Part of a small language model's weights: a variant of Muon for these matrices.
MLP neurons of a small language model. Each row is named by its layer, matrix (gate and up: input weights; down: output weights) and neuron, and shows model dimensions 0-191. Each number is 500 + 40 x the weight over its row's rms, rounded and kept within 0 to 999. Numbers have three digits each. A neuron's up and down rows have the sign that makes its largest values positive.
After each neuron's rows, "fires on" lists the tokens most often at its 100 highest values on Wikipedia text that the model never trained on.

L8.gate250:522486499493421560527587518503531481514516580429520589520505505509491507514470473492489499519368521470493473499502536555504499472579521472536513511440523398538514475512524417451546576508496486410505513511512478584474546473484528485438454579427450550461537467543444531527545522512474489466494545516507503532436572554463532513495552479462562441468486492447453515512438502549529518492512580492493473511525510436476520493505533476555459537544508509470524503557502455449516509518454482478503480502503512545492438602535552489550492481461434526439491438503443577468506504505450475559
L8.up250:478477529520502515477495550570503485409487526475515510498560459562503611518492571475453500510531586532495476558479525489508471487501428524485479491545408438540501494483540428472514420493497496494540443468492516504439525482483495493448467497468486530448508458556506391461535463506520481457506518488530467456393542499516577395480488487470509476480431523452496492510477495462526474468513455581451500472397403476558510426489510422489446543510470422503460548505458557524488485480479504502445442494530492469534564463456536516506515424487498581473493466454504481505529480518445495510
L8.down250:577524491515553496416505518542477510487452516510513552519470436530514486543490403433536447524492581473403502481562471393511486481496497448466517536496525475522562467521538420483439451446490458487512517571491506493453489480506481464480525487470435548457454531523522477468471515590489539493463437504507508497576482404421528532530514490511451428461471509437509529474450459498539444514514468485501489505499500470501515502450515427472543572525498448497533582462533466479538446512456426517480498487468538553546508539480451435582481463497459502470485555547414568541517464478456482487
fires on: "Mar", "Par", "er", "ar", "Hen", "Har"

L2.gate14:468487515448475529469484479468485469442474521534510413532495582492501452491569430508459595503463465456495468443512545504494528501481479516456491519484510514503496499512497459444390461553458524485479412488517506563568502554499535443464541501450445491479540519475506521493487465534492488510496545561506523552419416426471388497477521514512487428452491457468436488535520523525451439448469544433465482517485487488434603545478546553538486425499554500447504519548513524479463487400471555467455568521523472487491483567481541522513458506483468411520507457501495471518430541519517468509
L2.up14:478525472451508528413517520485476523466462442562574472488436565493501413556545463466469591527490504493511466520501533427478529532508445527427508425511550470511427540512459504502434526512470531501444441505546527574521481535530529524504494522510555510481538492504555561492499504512527493511611529495462513535464491469572411461492532411552552486437462454488483494507485484547457445489444580451436520473520475536474579479473521536485533478435538492449483534526589534487413526441509458427488501496506542460531480516491518455521471508486480457534483572492498503511457506569532426492
L2.down14:507519517459459540487511460499509557472484482504520434457491464535484320472490503486439539461469549495458449482483479509540538513471515521485576494453475487590442406449461462519486462453489490491576473496528521547553528572526488482536504525463482464431551539506496512545505520544518460513489565465510544464509483491469462498512531505502453482434543482443429413528440482551478488475413421475431457491504466515496479495468549467452472461543524519432449532539464608477476504482511517484494451505520489508452481502464510500486476484587551434547535456504520448500483482560491398512
fires on: "(", "^{", "_{"

L9.gate170:556497499504470486442548456473475547495560515497501523539500462519569474485474458527468461557472474466485468543532528608481449524461530519519542511462513500456565463540588479577529513497500491448435516442489471501498462485494503433488443456506500506493477495509507488394487469532469431464424420578490569479466598497504536490499454509498529560466534499429448505514504470489456526554438467469493471514561560486489532554498519518534508529556555512490516489453410493501493507562563543524503551502533496466521548460452463492473456447444503650561462555536545512435502506498515540540
L9.up170:547499469484550492457476488478509473470411567474424515462469556475556553463545537515540520515503424519539462595526517462476479542517457575476602547483547529499536589445594526496533479571510530501496551539523476506535525458425548515508552455493481479525485490505563452456554458511512547534460502462516568553502462543534499536541527430455488510497545513563493547478506507490446535492541536464522539447462520473472522541532484532492467460502569521495565434554503548469481501559563483513525443492514554419461456489550455513481512528529508540383512512522486517562466473463507476428
L9.down170:571448484530542539566463434477526542481448562480421448501499563606454584533509465489453496462491492441542438498557446492519484488541540501459546527486465521544506476455517508479546533524540516541479528470537536514501501527449561517516604534436426444518492502605513525508465545512474527564494466515452475511440463550437565559512508497581461541503559461492476482501595465508506529511432517525505479515532535495466544526559461488540511478479551526493512524472480540631548531538545463502519460427504550547519514471510530549497494480457534515507513534481458538455501523537444531456
fires on: "t", "d", "ic", "int", "p", "T"

L2.gate118:479525436463519593542546515487462460460482524575496479421574483532571507446544507480491533515545480516494491551564506531483540543598453455397513446525391553505490470474478496523505484506576438486460449521459496505580532524425519476572533541485526531462420520498476492483500525416550520521511509508438524483517497531456470558593526538550480487506502461472441454542546504479509471462499527461492493491520471576405524537453541495532540506481500512491552498538509468518405526441464581456517547501476453477477489545510494565489429498507472470438544484485496507461490528493444500540
L2.up118:541533563435551518526502508539497559473542512496486513551441500442478451510529476452390503489527458536553404512517556560488482442544459467536457501472514488490450512525451538568518458411532450502383507440458465496491435535503554483481514547459617506502488582506600539488504522533529490524437515529376471482494477483542482488492474524497541488467489481532514523512516434521443514522464542455502518532447518511546445514523523547487501556477467543430505506558496576524456524516459507501534473486511449495441492563545490456508486484479521432483461452441487553492480474559476447465
L2.down118:482426504490524465489555453511515535471497533474579462466502522542530430550568518461457450526494443468578492488484517475454597463477497526516518461559553539488461483472447505513551458474479534457479536440503424440514419475485491528505488543485545492440575618528549473450522503530490487462527506517472510507456505438576506443528561559454490428478506467452501502457497473503471500552478490465415470500541458465489557560544585520472521537522460536467514546564516561573437547545469494482506546476472509439499479473523477459550520440438525514460564478500488567486435530479533520552
fires on: "Al", "^{", "coll", "part"

L9.gate71:562537395543501479447514554574546495493551449451562544578530506541504518495552433520499454439507494543517530512487542484523553411444509409517420530496535489519464505468511496484537515531439503457489555478532522522489544520393415500498466420514505473521502461564423457524515499472485513540505454550426516506476578503548550502426521508511489482470470507427527468481491509502504507523504448486525515475398523460504521484437576455486476473537537552444502495426539536554521544507469500477525541483491538494565400504512483494419460514473436527509463458547470509515529556492487485535
L9.up71:490443507481498477462511476508467545516381493490528559577535568519472512439565491468538465539497557472461568431503525482530422446509425531496509532473464501525513512460572498459490445470501499426487477551469470577487455523449403572491548499459446547454460502604516513431460423532551473487517498525502549490531538535471493458473546450445591512527546460473515399526516550508554430478438485566512489480500502514478481469560554518584558504478502497513456502520473426532476532543513492487469565515489511493505517526547542451532557458494493501427489504466520515515481489491546513513
L9.down71:515476442515526482504504479496563465528489476424562551482451418470486538499552462535503524426495480459541493456504489523561504497528548499484552496533542512474549548521496521542482526503527459548489512480475485491597548498490533528462550483525511500479453566491473555512565558477494479528536466466429548533474477569497530537494503564586479519471547460543555452458428470461521474459482526460461600494551515523502463454470493493496531509441560469554474512449556533498508501488497448505492539417512528454508426608538528430466531453472502508396543504557407423496465492604478488488
fires on: ", ", "su", "ur", "under", "y", "is"

L2.gate350:553457506505576457479489465505491560487514540444464495441462484430556454530505601521454548478479410503453529533519446531492462507486470484484541535481477472417523528438569462501443454471519496494509524533552565540556480468509466491448525474527524473514451464561521483460450536420511557497443487519473503493531473605475458472570431473539493441579528479469522505470472457531435508534523473441462540564437561474450482503517439485594497523507508492558425501511473494518488460482458504455498477512540547542488552502533544520490478549622519465497530531540536497405492516506539512489
L2.up350:570529497469594498434505487526502506470524484442514518509447499444507477548539533488419527490461454486461510516465413469443468518472513473512484568520490478445547551483556487525526434471554473492484570521576536517583545498579487518496567503491513484495500456505483548458504536425484502486432471515392448522556488511488384519520463420523519483503483459473511445486454511530503492525519500473519549511368548491447506556517463513520464558524543496567418508486490464517458426491524529485492466509513479505543626502507586498456464519555514497485465488518550463490470529496539560490
L2.down350:698455513468524474452506440510438552531515482535459465438494455533507475563499520562517528451486431503501575600519475514596487542446461467514537513477490468448445500407513430484500498457531518503481537504570496494532544526542502523466500519511498501499495534542520509456518525519471472461426504531460529491574474554423526506558441498486476497522516524497502452530525487457509478428479480469543531469469485457497519492541452523542499577499477454562379493515463517497544427538447518553542490468548510565471522528545490523514499509521545452524528485549507514457505515548540508437
fires on: "M", "An", "ym", "m", "E"

L10.gate182:544501423480485550468579532539503432449512492486535574509576511538546542415496482511380478499549493488489595446466470502517470511487493571496518541521553423604482485532538471438494440555431480502470425482507504550540480554504484558491537498528473380501528608462493499524465531569480506501485593505532507514496456437489475466475505555522455484517468469493516424511493496466507512465513501461509539442538477490482479510483554419563512464455483476523486501569543472488491525481488505498483477498452506496469478493502521554544495450540464446536485483483543519442572463566565482457
L10.up182:473479551454488480483556558533519551512477476510503552509493540488552515565511532504472451551487514513535552511564553505536533577523513506469547526442501539528471508532453496465525546466488570428452493481545516405523490540415544371544556507455478539536495455494433499394495531541447457476520521480519536521510497534510504415521508468498481556528426475474538495513455484545530487414513530517511426554507531458517555576496505491494500393497593503475512442461501520473469480491479522553457545455595475485502514467523435522490446434493479470475489484443444437479447499540539488493
L10.down182:502497513457525476472553554510479454478506550513515522524473489525524329492475497531484524516543436493470591482531448554484467542481497510474495450499558519468566464536509435525469509492502410512560488429523518490561482535505470507445482496505570468485527512395532536540465482487503503437476472524447481484453523532512419549531497487552548498475516442491576510555478502481419572547502507457469504491454431520476526442547527467491512517526496508460472523514479450435456494457564478486542422559473439383476492493504565462489545494448548546530500503597461496473521485481500453542
fires on: "| ", "\n", "- ", "; ", ": ", "("

L9.gate136:455462480525538550461578519504549521460487506494517503549531516427558487451487449458469488511519416547462498521431528467511518431426502430506506539513520483603448537567452505552461556551524499473448483505449534484431477514543514623393522497542460424541527520481520527529474449472553498478475527548447539513455473469539465537547469496472457470500520536476468535510492463487501522423493498470458448470532480476451597507495446401536506453540499478509475528470460531461569583565504507462523499498466481515464500509451465576530488574502531469509474508531548528489510485522535458433
L9.up136:520520482470499533459488484552492428530457467533442545451562546546446459495530439493493481533495508496460491491483513527561467522484566481529445523530439502422485477511568567511434546476505546509497395465500502582451481470505456523516550553535582480441523481518493493486592406551498463486487481549435491499494473533476507475511594540560547425509527550471531496532552432482499513485434450508517477494423473464407489483495428460482527552412439527520522515453540538509531520524503486461448485494487479500509451568544513496493510476453456453455520509494511475556432454564574505447
L9.down136:400520529500467538508554496533423496513463504467440507496522466529531374484479484505524508506478473571444491463483482545549558472519512463479497478520414481523430516555510539462502566503526466563526523532469453512493493567534436478412464582490534454459503524480519509508508478461462580458550457546507516517494457514532505481556539487511481360573505556428470581527540422480454511496501531511524481440543542562508527494507483463593529437480480431544544465487490531515557508524507450424469554474541455532451485510490480488529544459505543425504496522505562462474517505484471494495
fires on: "was ", "were ", "-", "been ", "being "

L2.gate244:493510507437549519541485474510529473563433582542568510551446449531531486529488482502522459505533404541525531497580509531497505464516473459518497456465448478549520500524528538585554482549544497476501466491523452576469556478549468431526514481596465446588516430496542510571541556446565471518506551576483548521446544547524441471425461458524491418468493459497401518457453466470490503541443492503551531499504465503548504491530503514488542491481581482530487522466502490594514503503507530585568494541518549538445523485502422534552472477524487500459450494502516531474465514479499493547
L2.up244:537543529477580538514478555507522515560533536454531504541462539545498548524454470502450523543522546542508595450504508490445512547572446528540524481495462534509469490453563571482518471518536536526484484513406557534564416525512485451420512473553516482534519507489528452527515533415477480538497516449459487439499472541457538501462493506532514441420525526423449468474475500547530461493475464532434545541490453501565506528566521516480512513434445533482488472566487611573532470446576511503580565466479483481623490443496491541500529456490492483528526531477468464500510515493469524536
L2.down244:476542516512494475462453475508532523498424514449518520474498502482561393560475447487449509543444486540464524483477474481457498445526469491491588512532528493551453496493547542471517495523470462519489505531442598465467436520543430528550517539557441466479527491525498459564605548517472490463450511420500457463528497532469525488474486461502537452445518555545386517493470451491526504476508409504487522538479432523511537542587513481486500368465464520480497469481448582454507476518557584594548472426473506474495526512458470489541549478508517451449507496518536490534508512472499521531
fires on: "- ", "po", "Po", "ail", "fe"

L8.gate255:518506538566490506480399456522555429458513507496549511526445549504508537486494535533546503482577454450417510430505468482539565458516435521469486544478507539490523473533481478452473592506486466487507618438514537463525452521479555560513480484500483469539512447512471578501494469522536532529500501548529573463451510482524467487474526427486530462497454504545446451512544473603501461540593497508487506569553506563516601534474450488566540490444500516535505484508480487481482509418526539499449510431517455489598504490534541526513480577498499502473479550446492441564466540482528532488
L8.up255:580485499510513504463438447525506495488524521476422509464520489519451489462549481495514511464547488537525491404515552521540522516506562501490488503450485483468472460485525463528555536407543507490415606520509541528541515534500498446459432483495480530475496522520530474531459467532459393517522491493441464551564508592503554486517473462478523473471448482479504551599544563561466455449551457520552466484626538504518506486478493425526531525491537459497528510463507543462451503498443523567529559502412516521527485551517489611478474455519502514456522473471480522579519496548431489452
L8.down255:654517500540479506466438459498522479453480539472532506438510467507561536480477488493506573510503506483469504427598524480476563485496553522530511452471518497427517553588493542528485557450417479576451529503540525494509489555499527534511506506474428467494549515521470455504465480518438508521418458520431494508523522497462519511504525461513523559540472513488515487453490506576491476491581530507449478540593497529478487439491526483487576526544516447505531536545474448563533489526537507484458528526531511489515485425518608481527550542572559472521511557497460485471538543585580510442
fires on: "K"

L5.gate10:514480420549507463496446506417459513472477505493564490537507474448506544579497501616558515491447473443514499514361466464518503542508445655474489491560519542551468522508501454508524528496524489459496496509463472503539555441492561547521482537555470540478544483489495463547508520515520493481474493487444516499424480458464512488517471509532478409495503547492477464538552502566504479496562486507521468553479551475568542467528498538512465546496566446436472559423506477542488518489532454478496444545490558445472469493451534552479469432422501479444524497488576500471513523508584502494
L5.up10:576520497534506543502595479502510543538522451423479466476491467490501540597443498486472488508492493490421451506463529531524537557502503520501528470574515500528449510585524519478552514588516541472444582494426514412443469487475580473523559611519502492530493552531452481466498492541469518515479493464512447458414470504491444514485437541503494420408513518526511422458472472515417479533448472538462511519508469521532488469507508522503510600480463549502487528506500472506474444512496493499429544537465549562461418509480470578514586531469482470476512464509457491472462519538478548510
L5.down10:522523524473443525490416520439540511584497499508516475471460531468458489610516548538569500486497533492485449527459524506432495504438534517424522533521524472518511499457537458411490460446455466532562483497510572447536492530564494548479603440535514471523449496499465474491461463521436472517494502516485580519475498507542449549504478529536508523507446568487486466462420436546493515501483500512567554484488525552487536545469434501488529541457514453512536451540499504547465409467511442531458528549455503502527453560508524573467534530442495494454512501423509486466487461552522609407
fires on: "str", "ass", "st", "ens", "ast"

L2.gate224:483508482503442503520482529483512459536526518468524487504474424557520523469435556560510510482589473543537444478535494425490509528490491526604594464524529468545520497488452459526546586499531519502517540518585532492471447487481473540510570520514472505459544488442519553521478569583539548535471493550526443510465500453500470517473452511548448525491518497402511488565502508530446566526561521497509474520468452554503465463393468441513564480486449507521477417493546507454584537541470545518434485497480479474533584406473451542544490536469482517482456562488536509527477453484458471523
L2.up224:492452482515365515471510471468515510538502490526565509490511461477513501557422503507526487450551432498528470481523547532549476450509510515568568457530459510507544476497468463579568567547511494514542470530548547495492500451450455509451570508480441510475496451486423506481462546494523497512446533544514474510463539501410479495558480518469490500476485536468577482450496525508503544526605549495511454470490474544468549456433483480438484581448484461569475492472539486482539475553487472507458477493436486415575565479480457561482522487530490489391446547489517554480558405501511532519
L2.down224:526555543528435428605505473492522449495531489448573493525486431498492485453477506486554469478597481458467462482554573427496460526500471496563478527574551465521477461523487537588500489575442511553520544520566416474499468480536416465540567570584523540527499492470490463556473465520477517552468525493549497511507436481436523447520527490483524545502529488511467486482491508543489467501478466424587466452469559520503503474437424467494481533502505486496438465530516512516506518492508523436472533532460458477519494494501522579525586517521460477494453583484587529524504491487432467450
fires on: "bo", "az", "sk", "Sk"

L8.gate177:530483482455538421452505464580538503536474557465468491480494502464471486567584551534532602483496432406502513522511572585532481426525494509534543578494502503421546522544529474487477514496462494536505469459547514495525534497468416523452526481521476528521572547528548508463539515471528440445493445507421548451449590541542533504503460476506523496492537421532523471490560516522542542547548513479429526518444525496439562462611511510507477511538494531557456484482476492458475452505510495500503502451538514553544503509554523535447524482558492451494546529482571490477493485548585518460
L8.up177:545500471456506435534518514517601472494503531451485545446521518386566487508546468453481473538479484492496513504501453513503450450513475527562488526518461412459458447480497478478492480473533528468528437504593520448515559517441470463444455495480473497483524465521454522545461547463489464435433437512447524548514525483540506561502433470493457497498462526447493497467533542524518485411478505457412500519421509497498523491467439502402515464475467506545540533445487546406439457471464564527549496603496486533486511469552537515451480543501555498498438486490571479446535493594477521470
L8.down177:647439541499551485436549471447453496521468505472538432456452525412510524580535496524507497534449459551538558482508493444513517486445510486463520527575448457524451459450446557518520468484544488560499399507547525477554541530498514495472399488554531529513505507434507439502424532461550488460430514474518478516426472557507546508563517582520488524489520494499466490511493547538539532525458556468488433523465455552446492487474471483528494465491495490508427485526435502416484475503475522519502456523541500521450479456540548579511487505547576488474499553529480521439500506527489546469
fires on: "M"

L2.gate122:515523492487535424470444556507535550563488533453536527488403483522466571550505515543459466554468446499455481516429475512511447502538388467538541440530421454537451466499499506464462520515512435504552507439497491441439544486496517462449558488485504517575507526497436500492497507414556560460512443505526466418548460550488496562539511490512479567519494520542476562559482491617479540535484471551440490542442511463544521533539488512505516470491430477521532491524490441465437562475486498469460590548475478440499509524531489543498485568530527552529443437512499463512504545503525508478
L2.up122:512516560513503453516525513544468557525484544515543533435466476487438490514430566523448504434523512517556473523478509529468477487511535483457538504551484516450482439543465501513514519508472459536556500493563494394479555483550429538480529587433523487442512555464454496401495532466592479509483507420525450537488442472541480484436509469451456529536498583504476470507578571486484574491434509480520529510502522481539405514486513492475508549515451551493517476455520575436427475436515537504461436497544444471481502449555451454517525464524495404484474468509574496487515494542499524449
L2.down122:586461509517462543451507474576515529513419475526485503465521474526464607497465467579379433522473466503496493506442462532470455525472537571499500522517479514504533487478404483450576573468459466543528476426549493448446500493527511556499510503532501520515462532508498525476521495437523517475407464489516488419518467478519458547531478581455519512493538403552471478445500450511519537545481493504518424504463578472527460528454452506487456498474462480512460424520471528475431557489490522521444538467463437486475503513517470490493505498543515430512509390487446482517417498486531489446
fires on: "od", "ol", "mod", "km", "career"

L5.gate374:490514543563427422436507491545520470529470378502512484483483525494551507516477539485560501516501543538406491447515485465493445527549550585515457468473495503491445522466570573476524523523469519505468515487478476537518491543418522390451523528449472440507501491512482492519493554503498491424481515573479507475442513540495504511541520488415496522519482425468572492517476476563443515460496442439433500553510527553496465520517551464509479466489482521457434531478468468492475508418461576540439510450534514496559492495526427499480527522496477566470466426493495441485517369491546482458
L5.up374:473519469443548449463486530493520430554519387570519517465501489488448477503524489473532545539435515477452413426600538507471451527439522540544529483458500495477495465461507562506535545516564543444470538516509511519478556550465517475482514578453506508515487457531478464574512526460546511441529565545500520487453502562407448529515515498465535478483536405509512564520474467483451521485525463446444526503451551510476516486485532502493501513475485548519536498523440539507420481403504519480541465431537512507488532553504452586494461508540507505451526530538450425434549401503487481464
L5.down374:582500489506496429541477458522467471427438411475477491481437495520573402535551492417509529467442451489456472391503449444536477532545529542483519493464507485459433504429453560446574537579462492542520479534520466511529520499525499392474490532470493550492487471512456505501477539530473537449461466460534448517482512451509459513537506515495495518500505475465528501486593571478449499527503481442560560488463479517577496514556515545518521535468445476515487426542489532474425514463504569455483545424517527449548489496506499550506552554484521491537391471470477474500458480519532504499
fires on: "A", "a"

L2.gate108:477515460573562473463438576424529523518569463479443490508519523516538575471476483468563603495472503430470505452534468541508541559501510502524436497597492459586528484467535469543476595460500382515484508432461497516474479472465540528512461540490409524519473516545447460492479438539559508505463515446482541445531457467471545514445486446457459519515461517512528520520561478516428454518536556476466452522474466509533452539533440504523535496505507478505591491498462463528464522499452515418497468476490494518567529500540508488543510550493584533484471460474483505466542508499404525484
L2.up108:545483442532489489478518529443480490538512501445438515481543520506514472497512537479548594514450500417499485366497560523484585526450570496458479485600489425588467528481537455564472500469466378515481496537507489562510448491480473572518524492537507547497476510453425480488514457467448465570486562492500479488525521541417474515432455446470495488529558535544519473493484512510396554528514479499516519498493454467524412462461485484458479451476517524487528516507454456496521488501455476418423500462476513463529534455560506496506524485479550451501510498432509433479478487454453552489
L2.down108:652520508546472485497417577468518487445534534478481486497455514513500522518516514562534509482472503539479451466577486554508565584471536570479464492527458475502485502501493464529493527474493432554402534436513490521534529514486565525459534544534378550550593493496460526512560497521514521471492540534559461468552479574558462469403519524510489527522458485499464468493590531509472482495523525482514494473491504502548473511505439529533488473524495467510564483556445497502451516543497474436540519494497549498588498500616554472567528489533572478510495512498485439486558489480470505465
fires on: "K", "Sch", "sch", "ch"

L10.gate291:453512446480472525502516571509397507484472538462502540501526554518609493509521512453506465453551521494444545491514514470494508567470549534489496506478450468509544494519534468545503528487557457530515578431499534459508459444528486526510427447508564457543531474533505641516504454465432505443499452522454501525538494535460533516517517465486514498529571478556516473441485496546521500522484551447532468495452559519409546473492444445500468459486606535467471429432462498576486510505504536479530505458563529479503434451540467502547445444487425433517466511526538489566482467438488525534
L10.up291:571491490473466488509527536529556576564494492537555414492520508476488578472427454523491502543461532486463479487481476496443497525445605493515535472470529459498527523459532546514509532467542482476524515466531486434497535489428488586467596474530446524499518506508562473475511485480460452531487430464553564484467466463505547451490472441492599455503434492478420508433519479436439583555430503550468513549514510520485550466426504504511501547480515516519487518499448531491486540548490493491507495569504518480429458499516472465521513584477569527454366507551476530529474532544483472462
L10.down291:482464563524489510579458565481482528457441555530477458538505544507509530501460469533490484447497486479462504501506507524467518415482483580455440462516535497553462474527523493556505517519500509521522554405497481555501490503505509500439564499462556548506537460568529574451556480391489472520468518511502430549476455521528479480524439492477464558501474493484463474514541452522433584497512520482564494569458531509492500487471471556473530490451453497600484425508487536557463568416513471461489496446479480534509448473573458482516481476475472483508494591440439514572441402431552514512
fires on: "t", "int", "is", "os"

L10.gate132:476516513491530522504552505527457560524439502534550499493523525515432585514462396438457592487507455447468482446497485427491479503498530574566456464505556475497463535515450494458514474531517480451488605502534459469423425438482496506545480520462478496511481527469533515492549544489516486545546518547465552541465490515468493551530526514472477491579458548548489447508482440558442539485544467523449407490515482530455460524436450500460507510398544493517467470520451457487498623534462523506541533555466512484489467497493518456466467582458486565483447496484471575474478494518441448498
L10.up132:584516469545597471462565529551453445502462506515519526496498535523479494483530464495500556575479523486497434488588476472560463536459489504483449553465478518450486514469528525495442499473467468553587491498562481471511470443519461541506436406507586483479456460528430511499524503479432509507518507498506540567483543583467488604490517500413498530472544450497517490500555498479418498497495473444579515529460501537441487577547488519426543442475521503486528502457433506500506519540462490491517486419480476520557458503524431510455509448479473528499591547477502422544509516455568528510
L10.down132:527486514530486527529517538472461520539484476453550497480530498550477445461515473422484528422513453518421483500556467514490443525531491541493479507529505566432477603573470507477475599568418477435559549517489504447540493510421497458444504449488464486514443532470438452510502496491501513425417580564476492462461489532509527504539557465531569559515522495563550455512469497532466504485538509457487494570502532508497491552461417518496494480464527432502515487457530576547481452519457498515435525441523445479494452499433552549476522473520495536547497495407536491463456504419531457546
fires on: "a", "e", "port", "che", "t", "y"

L2.gate256:548500478471556441477565551531493566499483554508454486476475538481478572440478551501511544506502529450549547444560488543485530508430585507548552499504479490504503455429437530531509472519477451492426524548463482544451484513484483476489474560553522459517503498517519533459488454491535468503462497518409482533471467519453474488557501503445525531463531467565536598478512460434431490526520554498494486462512511523565509586520448591505496464495465488423534531533485525564520447566555527448514550550445508479486500559574476511563522499439567475512521481447557516442553481539470581427
L2.up256:500539541538450512481548494521488525557540509423495582498492468432523507489528476469554516536483505462528482487564460530512542513397520509536482496460575447455493516563496472538449493550473566519560462534456536525473530446512536497485428464489488489511485465435461507454542521473465544500468554516520501492510548496485568509429512489441494568526459444471455577485460520475485503499472584522404484490475488526597496457504486529443423485486470468499590450475496449520538471563468482523542425499425528535520494532440442512521553532478437545510504545503585596544486497563526512431
L2.down256:543482546528557517520532510559453544611485538463458468486519433457455534488524510477507489488458478466497483581534526499533476496469564409502495509461499519536524497535518566519473437525540499503552504490565508565499580529524459502463513533532550534536448465490491470469534546494465439486494519497541512452456516380510471485495500438457487544454487468486496531476482468520499458567483538520415514470475496476552529463519460587495531499387507497480478525594478543485557506457510567514518521457498471409467492505392500533532550443482528507456504513541529487540516462641455498453
fires on: "rem", "cont", "ud", "main", "air", "inc"

L2.gate195:498461503558528573492558458585468508370507523472479560547434490444417485492468512461485423556482508499513502560471504496482499486496461504492510492535554498507586527513516531517529540511568443424465504443520460553486520483448485477503472512491469499466501468517474407563531518508436458556547365486415471523515505491441507426499543490463561499497471535487472490491436473524466509529573547592481501446445557449517459497518495499543415483547478477494555517456557525462447458523547532521498491548575457533449505474440520476531523515493534463530491480512477532496476569503463532490
L2.up195:522495511519517587498520474529457471482542520526483501571451529558474565451564513393505473533476537484442528562536452501490477485584473553488510514506532567460546515504433554509477497493569471500502448536544490568542520419495469473497499467482430481499497464479443450507526518470583494544561353557453471492466450478486544466503534503495510449509524490518504527474427485516474490472510455498467523474489499536503366489538481495527495489523464489486531553461490562527411487536491457506509476461593458470505434447499553482503509534534448462505422544449489598514476562482501490505
L2.down195:535481507528502513483467427564414536407430563479484536521447534544403483520548461524530396480434474569530512539531494507503571469515473464423525497531522426535497499448485493492483482523492550501550501479529436575425441472506510483521559499505508519496547526518471445508604554516466494513528439464466525533429568512455479516508456502481573467464527530477508475515530511497530485460537502551502477433451426438472502522471486462492481565487381509522515514500493591492500527486496434531459568489509481577488518461442455434547498556545509500477502511541467466485484501536503558513
fires on: "par", "En", "ar", "quar", "Par", "ed"

L5.gate74:480507490461606462424525554457484481573525551543446464491505519473524543480490495536464441534423577539469505517570468456515533417460514562525502477441460437451516412534420539461491484551550494492527471539466569496466438471594520512440485471576483478532445528562501507474479539531502542455512478455534509501464474513485469484507500554429515482536434564477497566498519441500486440526530484496539571533540597475583499443566489473469500487497486484487491448541473510530534468482559502512436473441536480464527490465571462570484514500442467528496501493519479444499499488475569482526
L5.up74:515482503525593510405548488534486473510576516580533429469480525459429536501512565567484486527554524460415552531507454463471516510516531483460501431538478466486485480452471482524492517520466442536513455524540448418476505485432457550510499488498514478566491524479483500488467520441574489498507507445528550449470515528590555483558539521433515460494422494562512442509469499493453547505516466525525533469517483520486471588537578526466530571549417542498514465540503521487502522432478473566468522533528480536460409555519453502484511510513529465454433432489471480498474505589428485550
L5.down74:488460445536511427475559565557458481417582503539529496527498446446562415489472578495455456518473579466535481479490369533485525457536513535488554447554515453533484473514553457512441450454429545492521409480498497503530446508498485544492507497490539490494462533458455478506506507547520502430437482516516500462473456506474500497526524535552468550463497510473428490473571488448500453472523461517503455534485522529543450468543544480483530550444487467458597523484470502544514499424527436527519439463539503494577412462549521471485496493538549433557442501521506478522485502471464521568
fires on: "km", "th", "Riv", "west", "career", "ail"

L9.gate213:571461508447521476488493467534574533573485478477538562550552517486581515485479516476540506510469463485498567452480566454528451406496456511459438460475487498468504513441439459450465567546560490434473519503458481541438526474418512463528501466488421504503463555485412507452426458455614451508477486526504509529561484502558455486471456440511451538488487532517484492515445446551461499480522480500517442455481473482517493487492506536466470557529481480450467543432545485468418535438505507476497521553484526469516447529482473553526470505465499551520433485446492509390493582521522554467
L9.up213:472462482409464505469538496430484567467508519504447485511486445545528445532552472456522473490448509547499579482472524502542430491488544502532496475471440495476416432528577554543508494527506538486461513489508485485478474531564440476501553520481509543524473499530479410513465493468515507476504466556518511442518453397503542462437456489480587533474578512526532582555469470455561473531527448500548529471518503526507480568507576531537480510464555467491585578526590460453512554557498503513486510439422541518500438435516524567436462542533535445484550547508454483487525478522496520494
L9.down213:490476463493525461478500599603503413515580492469579505470418542512517358507477488513445454481537528489469432552526410522517501421570492491504444439497494504558483448489504520515487537551486393516478534477515465504518542478500492529527542459469554529485445498466470514488496473424482497471515491536452488608496459500517496609462489585548468526473519481515459454546444526501547536465522555520494482558526567529501493465577486508484463489497471475506485508481480458490509449506503493450475506451508550430508492473506524540512502446504472539516526466421457479530486583552502456499
fires on: ", ", "and ", "of "